python train.py --num_hidden_layers=18 --hidden_size=384 --num_attention_heads=6 --num_key_value_heads=1 --head_dim=64 --intermediate_size=1536 --vocab_size=2048 --hidden_act="gelu" --norm="layernorm" --norm_place="pre" --norm_eps=1e-06 --positions="rope" --rope_theta=15900.0 --rope_fraction=0.5 --qk_norm=false --attn_scale=0.125 --bias="none" --tie_word_embeddings=true --parallel_block=true --init="normal" --init_std_qkv=0.0207 --init_std_o=0.0207 --init_std_up=0.0207 --init_std_down=0.0 --optimizer="muon_variant" --learning_rate=0.00995 --beta1=0.9 --weight_decay=0.0 --lr_head=0.00492 --max_grad_norm=1.0 --warmup_steps=200 --schedule="wsd" --decay_fraction=0.534 --decay_shape="exp" --final_lr_fraction=0.05 --batch_tokens=65536 --max_seq_len=1024 --doc_mask=true --train_tokens=588500000 --max_steps=8980 --dataset="wikipedia_en"
MLP neurons of a small language model. Each row is named by its layer, matrix (down: output weights) and neuron, and shows model dimensions 128-255. Each number is 128 + 24 x the weight over its row's rms, rounded and kept within 0 to 255.
A block is one neuron, or neurons of one layer that tend to fire together. After each block is what it responds to, as a language model described it from the Wikipedia text at the highest values.

L9.down107 [142  93 145 129 122 109 109 117 112 146 133  99 100 151 154 106 119 150 126 140 118 128 142 126 132  65 149 162 118 129 122 143 185 116 114 105 163  97 117 108 116 155 106 103 142 171 155 105 133 134  75 145  93  99 139 137 130 135  90 131 131 153 108 116 118 149 139 122 109 167 182 137 106 148 129 129 127 120 116 105 128  96 130 132 114 190 149 116 130 156 143  95 137 138 156 146 150 170 130 127 132  98 145  96 159 145  87 127 106 154 160 140 124 121 145 115 101 113 108 158 139  95 116 134 126 129 124 121]
L9.down124 [174 147 144 155  96  92 170 115 110 133 117 112 179 148 140 138  81 121 115 171  97 143 138 130 177 150 127 136 180 150 142 153 135 116 140 137 153 150 126 119  84 112 123 100 143 149 133 150 154 110 101 124 125  83 147 162 139 130 140 103 152 168 103 133 151 122 101 164  89 126 118 109 122  99  66 157 141 159 137  96 142 154 116 105 118 131 101 136 117 139 160 107 111 151 158 131 179  87  99 146 144 113 174 154 157 104 138 131  96 145 100 163 162 134 130 125 126 134 147 112 174 155 116 169 167 136 174 129]
L9.down562 [119 112 154 138 116 115 119 142 146 106 137 154 117 125 118  85 122 125 134  88 120 117 156 104 141 147 175 143 116 169 128 110 138 124 148 146 104 132 119 146 168 160 133 124 115 177  97 107 137 137 116 100 143 124 111 120 133 177 141 109 107 134 149 169  74 120 127 106 141 141 127 118 140 139  91 123 158 117  94 172 154 113  90 153 150  78 131 127 125 146 204 112 118 132 123 117 113 155 124 133 125 150 152 131 164 135 111 114 111 156 159 137 204 147 163 166 100  81 125 127 117 180 129 114 149 112 133 135]
L9.down653 [137 153 151 127 146 129 146  82 124 119 124 141 108 157 146 137  83 123  73  90 120 142  76 104 127 154 146 112 116 182  84  94 100 115 132  92 109 128 126 160 145 104  96 101 107 141 112 119 118 140 158 114 156 115 141 123 111 113 132 107 118 163 164  86 135 159 120 111 134 166 119 130 106 129  92 133  90 176 125 109 112 131  59 124 142 109 175 118 122 101 137 172 129 138 168 121 169 118  87 157 175 157 107 133 144 147 126 133  93 129 132  89 131 109 163  98 130 121 137 105 125 151 147 151 136 116 117 125]
L9.down670 [137 107 118 147 133 129 158 123 129 121  75 152 151 136 149 132 120  97 123 115 124 140 130 167 155 144 113 106 123 122 140 122 133 131 132 145 122 147 193 113 148 158 133 143 155 171 143  98 141  91 109 115 150 145 135 106 141 134 107  82 162 147 122 123 131 137 119 124 156 124 110  89 141 137 120 171 121 150 145 121  83 124 135 112 142 122 179  95 129 129  94 155 121 136  86  72 120 129 127 177 111 128 134 111 138 154 121 157 112 108 138 153 154 108 125 140 133 104 133  97 152 102 145 145 135 149 161 124]
L9.down723 [129 102 152 128 103  92 122 106 133 117 143 145 145 149 155  87 153 104 111 139 144 113 129 136 112 101 121 138 107 117 147 137 142 114  97 117 160 101  86 114 117 157 156 108 121 149 145 109 129 117 138 126 112 104 159 179 158 140 123 116 124 144  88 121 128 138 149 114 115  98  91 136 112 132 131 152  84 115 118 135 108 138 112 155 113 136 130 152 153 118 137 125 127 144 146 153 115 125 132 110 128  94 172 112 165 161 113 109  78 134 122 144 120 127 167 150 111  74 131 100 124 123 130 141 147 157 121 139]
L9.down1197 [129 121 125 165 152 111 106 123  94 156 136 108  88 102 118  99 118 114 115 112 167 134 107 105 160 163 138 156 130 111 107 111  79 150 146 100 132 143 156 155 179 186 124 140  81 131 137 146 121 133 113 148 131 147 121 132 123 116 110  82 109  89 164 154 134 152 164 151 138 128 138 132 105 160 158 137 114 114 114  86 131  99 140 130 117 100 116  96 175 172 152 131 106 147 104 139 112 100 141  91 159 147 160 101  93 134 106  97  79 116 122 121  90 147 113 145 139 163 127 149 165 145 122 155 105 172 145 124]
L9.down1312 [156 136 169  99 125  95 163 128  84 152 137 176  99 127 120 134 139 117 160 147 112 101 133 133 122 119 141 116 143 132  68 144 116  86 133 136 106 110 125 101  99  55 120 118  87 160 177 150 133 127 137 102 116 125  88 144  90 127 147 127  96 129 157 146 141 188 109 146 128 111 103  93  93 163 108 101 124 115 140 132 121 153 160 136 119  96 155 120 115 144 125 105 132 157 120 133 183 151 125 103 130 125 143 130 149 160 123 119 103 162  94 124 128 138 119 115 138 151 176 125  94 167 175 105 146  70 139 115]
Description: Opening piece "re" of a longer split word, usually a verb or noun, as in re|vealed, re|sides, re|ference, re|ached; weaker on other fragments like reg|ion or all|ows.

L3.down561 [169 161 160 198 143 113 190 136 165 105 118 129 124 122 142 100  85 109 129 143 130 142 133 134 177 134 114 141 158 124 142 122 139 124 114 158 110 125 101 118 119 170 167 118 122 182 105 126  86 136  81 107 130 110 104 143 165 110 129 116  88 128  81 112 122 133 153 116  82 197 124 101 179 131 103  94 119 136 138 148 118 104 118 119 131 121  97 151 124 172 134 118 114 171 128 165  68 142 110 112 127 115 139 150 171 144 138 133  91 130 133 155 168 122 108 155 145  99 153 101 100 118 134 147 123 157 141 131]
L3.down974 [ 99 151 131 130  86 125 130 110 117 119 178 115 118 107 137 117 145 148 149 113 105 121 108 160 128 148 119 154 125 187 132 183 140 141 131 139  98 149 176 129 118 145 146 103 137 161 139 104  99 136 160 110 151 124 172 159 143 143 115 133 147 131 149 114 126 164 146 120 150 162 144 122 161 119 157 138 135 109 132 121 127 129 140 125 125 160 140 137 144 150  83 103 113 143 108 108 125 134 130 103 112 111 139  88 103 105 157 101 121 154 134 105 112 134 106 153 140 157 146 147 102 125 130 120 120 158 173 141]
L3.down978 [118  83 122 134 138 190 128 131 161 118  94 133 106  73 152 108 118  84 114 116 153 164 111 109 115 158 131 104 150 151 118 108 217 108  90  79 157 139 125 139 121  99 113 125 100 125 136 100 148 143 158  78 136 125 127 146 123 149 119 136 109 138 113 168 172 129 146 106 159 137 131 111 140 138  93 103 140 100 113 126 129 109 107 193 126 179 149 115 136 106 141 134 128 133 110 133 127 103 158 151 126 146  91 131 148 114 110 138 125 108 123 135 147 138 132 131 159 162 126 141 128 184 128 144 125 195  96 115]
L3.down1229 [154  82 129  84 120 117 128 114  78 127 132  90  95 116 184 106  84 103 118  97  98 152 103 100  86 176 137 137  86 135 100 207 129 163 183 121 131 132  80 126 128 143 148 140 154 114 159 116 107 114 105 116 120 167 151 100 134 123 138 156 117 116 131 118  86 135  57 149 149 133 154 115 103 105 122 121 126  66 127 154 136 154  72 174  65 121 142 123 156 114 114 105 116 166 130 132 107 123 125 114  83 140 136  97 140 137 149 100 131 143  92 107 132 155 137 114 148 128 152 120 138 107 112 128 124 132 112 125]
Description: Short word-piece "re" split off as the first piece of a longer word, such as re-released, revealed, reinforced; sometimes mid-word (agreements, Genre) or other one-letter pieces (dr-u-g, N-i-elsen).

L3.down1021 [ 56 133 113 150 101 116 155 146 141 130 140 116 170 116 106 133 121 116 105 141 163 145 151 127 163 121 146 135 147 140 122 109 158 161 105 166 120 110 152 174 151 139 121 111 101 100 143 117 175 132 120 108 115 121 131 117 150 147 164 109 145 111  94 150 134 132 131 161 106 130 114 134 106 136 166 138 115 116 121 110 151 106 112 126  99 109 196 181 164  88 135 122  90 128 117 148 104 153  96 149 120 110 109  83 105 140  96 177 159 136  99 106 126 147 147 158 154 104 111 123 126 143 117 144 120 155 115 140]
L3.down1231 [ 99 115  95 105 135  98 144 140 120 168  52 130 135 140  77 115 135  80 125 132 158 130 129 103 152 172 121 141  85  98 136 134 101 146  89 128 129 152 185 138 105 170 109 142 113 107  97 120 204 133 152 103 142 110 131 105 122 108 129 143 147 138 121 121 130 163 143 150 108 132 132 102  88 119 148 117 159 159 124 139 173 152 162 102  87 100 176 119 155 116 111 178 130 111  90 111 135 110  92 148 137 116 136 131 132 115 123 153 106 108 141  95 106 157 157 144 149  87 143 134 132 125 117 133 157 150 112 141]
L3.down1299 [ 27 129 126 110 143 124 128 144 106 150 118 126 169 139 125 135 128 112 106 127 110 103  97 120 191 102 116  93 100 145 137 102 150 157 147 157 129 123 158 165 187 111 171 149 101 149 117 134 129 143 125 119 154 135 127 106 177 136 167 113 138 107 121 130 104 124 142 169 107 128 157 124 160 125  97  82 105 116 117 121 128 104 130 148 146 108 170 141 179 121 100 147 113 108 178 108  74 132  88 135 105 101 142 126 170 131  87 142 109  94 127 149 131 135 153 168 117  90 138  99 113 116 137 111 123 154 130 111]
L3.down1319 [ 92 103 104 130 185 113  99 174 122 131 101 135 104 148 122 114 119 150 110 198  90  96 120 123 148 115 183 105 136 174  98 131 159 148 118 103 146 131 166 134 128 160 130 101 142 124 101 126  74 128 146  89  99 117 110 132 109  86  97 121 115  94 125 119 107 159 119  99 120  87 135 153 137 155 124 129 138  92 136 156 115 112 147 109 135 123 174 139  87 121 100 139 141 144 158 104 108 110 145 142 140 151 107 145 125  73  88 142 159 120 113 100  75 107 128 120 143 163 122 135 103 145 108 101 138 146 107 119]
Description: Closing == or === marks ending Wikipedia section headings (== Career ==, ==See also==), plus blank-line breaks right after a paragraph's final period.

L3.down509 [129 109 113 120 161 107  94 133 134 108 162 157 116 121 190 124 113  99  77  72 139 129 144 133 144 136 132 125 110  98 145 128 121 135 151 107 170 143 166  96 157 130 154 128 150 139 133 129 157 107 148 128 144  94 129 147 112 144 138 113  86 131 158 136 134 126 132 120 165  64 103 162 133 156 176 128 102 107 163 117 159 108 150 116  98 117 126 166 138  78 109 128  94 129 111 145 151  83 137 109 112 111 123 138 112 120 145 116 154  95 125 139  71 102 130 162  81 121 190 142  83 134 133 128 127 137 129 128]
L3.down537 [139 144 110 101 142  93 170 116  98  99 136 166 123 153 118 129 140 147 106 123 105 170  93 132 141 151 133 122 118 110 114 165 176 134 112 107 123 111 151 118 138 120 125 123 101 148 129 110 126 162 115 130 103 173 144 132 140 134 127 146 105 125 127 106 141 107 110 125 119 144  93 136 116 149 135 162 117 125 130 125  82 151 125 124  86 130  75 144 174 124 168 121 109 134 148 114  96 110 138 170 129 140 154 117 123 157 138 163 124 162 141 118  98 126 131 152 141 137 119 129 116 128 153 114  95 135 139  94]
L3.down1372 [103 107 161 122 156 148 118 110  88 179  84 113  98 168 106 105 131 123 158 100  96 157 121  98 151 112 124 120 119 166 142 199 134  90 160 165 150 160 147 131  96 129 151 137 142 135 107 135 168 122 142 152 145  93 123 119 147 107 126 107 116 113 143 128 106 163 111 105 150 114 129 136 142 155 186 149 136 141 130 143 175 129 124 110 147 153 123  83  73 188 151 124 135 158 115 121 143 144 131 132 116 148 102 152  96 108 127  92 142 143 113 131 131 117 149 164 166  96 118 161 149 128 137  81 163 118 168 141]
L3.down1466 [130 168 122 112 143 119 100 101 132 122 130 151 127 122 121 134 106 131  69 144  93 135 145 174 178 177 122 153  91 143 183 104 106 111 153 111 110 115 126 126 151 143 156 141 135 153 112 142 115 115 106  73 148 156  96 155 145 109 155 168 127 125 155  97 114 157 123 114 152 111 116 124 110 121 131  95 124 132 113 129 150 115 100 120  97 153  92 152 173 121 124  93 109 104 128 110 111 119 116 134 101 140 132 112 100 150 103  96 146 122 114 195 140 175 167 144 120 147 127 124 100 122 162 138  73 146  96 131]
Description: Line breaks right after a wiki section heading such as ==Career== or ===Historic sites===; more weakly, the article "an" (as in "an estimated", "A|n Analytical").

L11.down779 [ 53 149  97 152 130 128 126  96 116 163 105  86  83 126 114 104 196 124 151 153 151 132 155 133 129 113 136 101 132 115 151 128 144 119 147 149 142 134 144 151 172 158 122 160  74 156 114  65 139 125 109 161 155 125 149 133 115 152 102 120 140 148 144 126 114  89 156 122  97 128 152 121 106 117 121  87 161 132 101 158 181 127 116 146 134 138 116 108 106 168 150 151 153 132 121 145 142 131 152 115 127 116 143 137 112 112 119 151 167 114 114 111 135 126 147 174 121 125 152 121 115 119 101 137 130 122 129 116]
L11.down1290 [ 76  97  92 130 166 153 160 130 150 144 143 181 149 134 150 114  91 176 102 145 124 168  90 168 116 135 150 105 115 141 157 154 116 137 121 190 125 119 131 140 129 121 136 144  98 121 146  92 118 126 120 165 141 137 132 119 114 159 145 111 122 118 123 154 118 107 131 124 126 106 134 118  99 132 121 121 138 140 161  61 112 149 134 171  61 202 110 135 126 146 107 141 159 157 134 108 131 116 138 192 105 123 140 136 185 142 106 126 160 127 163 133 155 148 142 195 186 134 141 121 108 142 111 168 120 138 155 105]
Description: Word-final tokens carrying a trailing space, mostly the sentence-ending period before He or The, plus final suffixes like -ed, -y and table pipes.

L11.down986 [177 142 166 123  87 144 136 144  94 175 114 111 134 168 151 100 155  85 110  86 120 139 145 128 124 132 133 117 126 107 102 148 150 161 144 145 113 145 116 117  92 140 102 102 141 100 120 136 111  87 144 125 144 106 132 156 123 127 141 143 124 136 129 117 119 133 166 111 134 118 112  73 136 130 109 127 108 130 113 144 101 178 147 105 156 182 184  90 100 141 125 140 168 128 134 100  94 115 154 104 102 132 181 160 188  76 154  96  97 128 117 145 115 138 130 124 131 129 106 172 150 141 133 118  96  88 152 127]
L11.down1497 [172 152 145 105  86 125 120  82 126 115 154 132 114 116 107 120 117 118 109  96 130 167 137 157 171 152 115 140 163 121 114 157 135 155 122 100  88 141 126 105 154 116 111  78 145 139 110 139 114 158  78 160 155 132  99 120 126 151 138 115 135 146 140 117 108 111 125 144 163 141 106  86 112 149 128 115 144 138 133 163 102 147  88  99 127 122 197 154 167 147 164  84 140 113 114 130 144 135  91 146 112 142 111 154 146  99 135 125 154 141  99 145 132 129 146  99 149 110 118 131 165 157 139  72 101 116 113 156]
Description: Opening fragments of split words, mostly Latinate prefixes like re-, co-, sub-, non- (residents, resigned, subdues), plus pieces inside foreign surnames (Tonchev, Slowik).

L9.down414 [  0 120 172 142 178 107 112 132 136  98 116 170 106 170 104 112 127  99 182 147 115 157 135 131 147 160 106 113 119 111 100 122 114 102 169 113 132 143 143 131 115 122 147 155 122 153 134 192 146 135 151 131 136 133 130 126 142 141 117 136 138 125 100 126 127 148 163 149 154 129 154 143 174 116 160 113 121 132 155 117 145 147  91 145 113 154 246 126 121 145 125 151 134 141 146 105 144  96 128 150 120 114 111 129 125 150  94 126 114  90 142 116 154 134 123 143 144 127 137 141 102 145 156 126 116 123 161 120]
L9.down588 [  0 135 103 171 161 114 135 174 165 113 122 115 142 125 128 105 132 130  96 124 100 140 130 148 167 130 159 113  97 111 112 140 113 134 142 147 146 130 119 121 140 123 135 139 116 100 123 153 152 120 154 132 136 108 106 136  99 164  70  90 130 109 150 128  94 155 117 123  75 115 133 140 127 127 139 135  83 161 124 113 124 153 153  61 134 127 197 143  77 129 111 114 132 153 113 151 129 160  78 118 153 132 143 163 154  77 100 130 152 137 128 101 110 104 135 148 142 114 150 128 111 143 102 127 124 103 162 116]
L9.down820 [ 53 129 153 146  92 109 109 118 210 131  92 143 129  95 121 141 145 136 116 117 148 111  95 134 160 107 126 125 100 136 113 119 130 115 151 105 174 125 153 144 110 118 121 117 109 158 113 121 117  93  89 139 145 133 161 104 128 152 108 123 139 111 103 140  77 143 162 138 150  87 130 143 134 133 117 140 108 136 144 125 180 106 129 113  88 123 206  75 126 113 112 128 133 131 148 148 104  89 104  93 132 100 122 141 131  86 151 117  89 106 121 143 131 104  97 179 114  86 134  95 159 144 152 133 118 143 109 135]
L9.down941 [ 43 101 116 101 124  97 120 158 177 104 130 139 160 114 109 121 115 126 157 112 116 136 120 134 139  95 137 165 109 123 115 154  88 139 120 106 148 159 146 115 121 179 127 137 110 129 121 171 125 114 106 121 151 138 143 141 118  96 157  78 103 118 141 152  96  96 146 118  86 207 105 147  77 155 146  79 123 144 111  99 135 112  90 103 133 164 119 166 130 116 120 145 148 145 123 115 128 150  92 129 143 151 115 137 169 117 130 129 113 121 139 116 115 132 130 150 135  88 143 127 125 122 128 141 136 155 116 118]
L9.down1031 [ 46 138 130 146 112 132 106 166 169  74 107 126 124 129  95 174 147 143  75 119 115 132 130 143 134 102 162  96 143 127 112  91 183 151 103 138 125 112 171 160 162 115 182 119  83 112 156 119 132 159 139 141  97 122 130 114 112 119 147 137 182 140 132 171 138 151 136 157 173 147 134 155 154 101 171 133  80 153 105 106 143 128 115 123 136 137 170 149 120 111 104 103 123 149 115 114  99 148 114 171 166  59 101 127 133 120 105 104 143 121 123 139 127 152 139 151 143  77 113 139 115 112 116  84 127 150 143 119]
L9.down1155 [ 43 141 141 141 170 127 117 137  86 129 154 113  99  84 104 132 106 155 102 125 118 180  89 105 120 131 103  94 114 133 123 128 151  98 136 105 188 163 135 151 148 101 166 160 101 159 115 160 117 125 124 147 168 143 128 154 133 134 119 122 104 124 135 140 135 157 167 126  80  84 135 109 158 116 160  95 117 133 109 101 126 114 125  92  74 113 163 128 153 140 140  88 135 103 109 150  51 125 143 126 137  93 123 146 132 120 124 132 169 108 129 136 116 144 140 135 171 135 151 143 101 150  99 121 131 149  96 155]
L9.down1235 [  8  98 161 129 133 150  98  92 110 107 162 131 117 142 166 145 118 130  90 135 128  96 118 111 127 120 119 135 114 127 134 156 133 110 117 158 122 141 119 118 105 149 138 133  93  81 139 148 141 103 117 131  99 122 131 122 127 145 159 139 147 118 116 119  90 171 125 152 139 147 147 128  99 144 123 118 134 101 160 156 142 164 118 122  90  96 153 143 132 158 104 114 136 119 115 137 167 143 153 133 127  95 122 108 129  86 151 126 145 133 109 138 152 149 112 174 110  68 125 139 128 143 146 152 103 164  88 116]
L9.down1337 [  0 147 146 114 138 103 168 153 203  91 112 178 133 121 125 114 103 121 132 115 145 132 124 107 150 132 171 127  82  93  80  95 169 122 148 120 156 126 128 143 190 118 155 114 150 121 141 117 147 110 151 118 148 134 139 145 115 132 129 121 163 132 124  82  81 159 133 106 106 120 117 153 150 147 146 177 110 130 114 100 118 163 142 150 142 132 231 121 106 112 119 130 113  88 154 131 110 140 111 127 125 126 146 119 146  93 115 124 124 158 120 140 130 124 137 168 169 100 112 132 125 107 118 156 119 166 137 145]
Description: Fires on tokens ending a unit of text: closing == of section headings, sentence-final ". ", and line breaks after table rows, list items, or paragraphs.

L11.down48 [ 49  80 166 155 136  94 149 157 160 165  81 110  77 144 118 133 145 138 145  77  94  90 124 120 144 102 103 141 116 133 137 155 163 157 167  94 103 132 124 127 132 123 114 102  94 144  91 160 169 109 158 154 147 129  95 128  97 127 170 125 126 151 106 126 110 146 151 102 153 127 147 174 122 122 166 111 129 144 143  98 161 128 126 103 121 148 196  81 120  74 117  88 143 131 109 125 102 132 119 178 132 109 142 112 135 130 139 139 130 142 114 104  97 149 136 143 151 140 110 172 159 161 104 111 116 131 115 135]
L11.down860 [ 74 155 102 122 175 137 123 122 100 140 135 122  94 124 147 101 143 149 130 112 140 147 118 118 112 124 161 123 122 123 125 128 107 169 134 134 118 171 155 160  89 111 156 167 135 147 103 125 148 148 158 141 154 161 108 112 151 156 101 111 113 121 115 120 122 148 134 116 123 107 176 159 177  89 141 129 149 147 108 167 152 142 128 158 114  81 172 100 145 127 144 156 161 152  56 135 130 159 114  99 140 122 136  96 160 136 147 162 147 181 113 118  75  98 137 154 170 141 110 129 107 107 112 166 121 106 134 166]
Description: Line breaks right after Wikipedia section headings (==Death==, ==Early life==) or image captions, and sentence-ending ". " before a new sentence.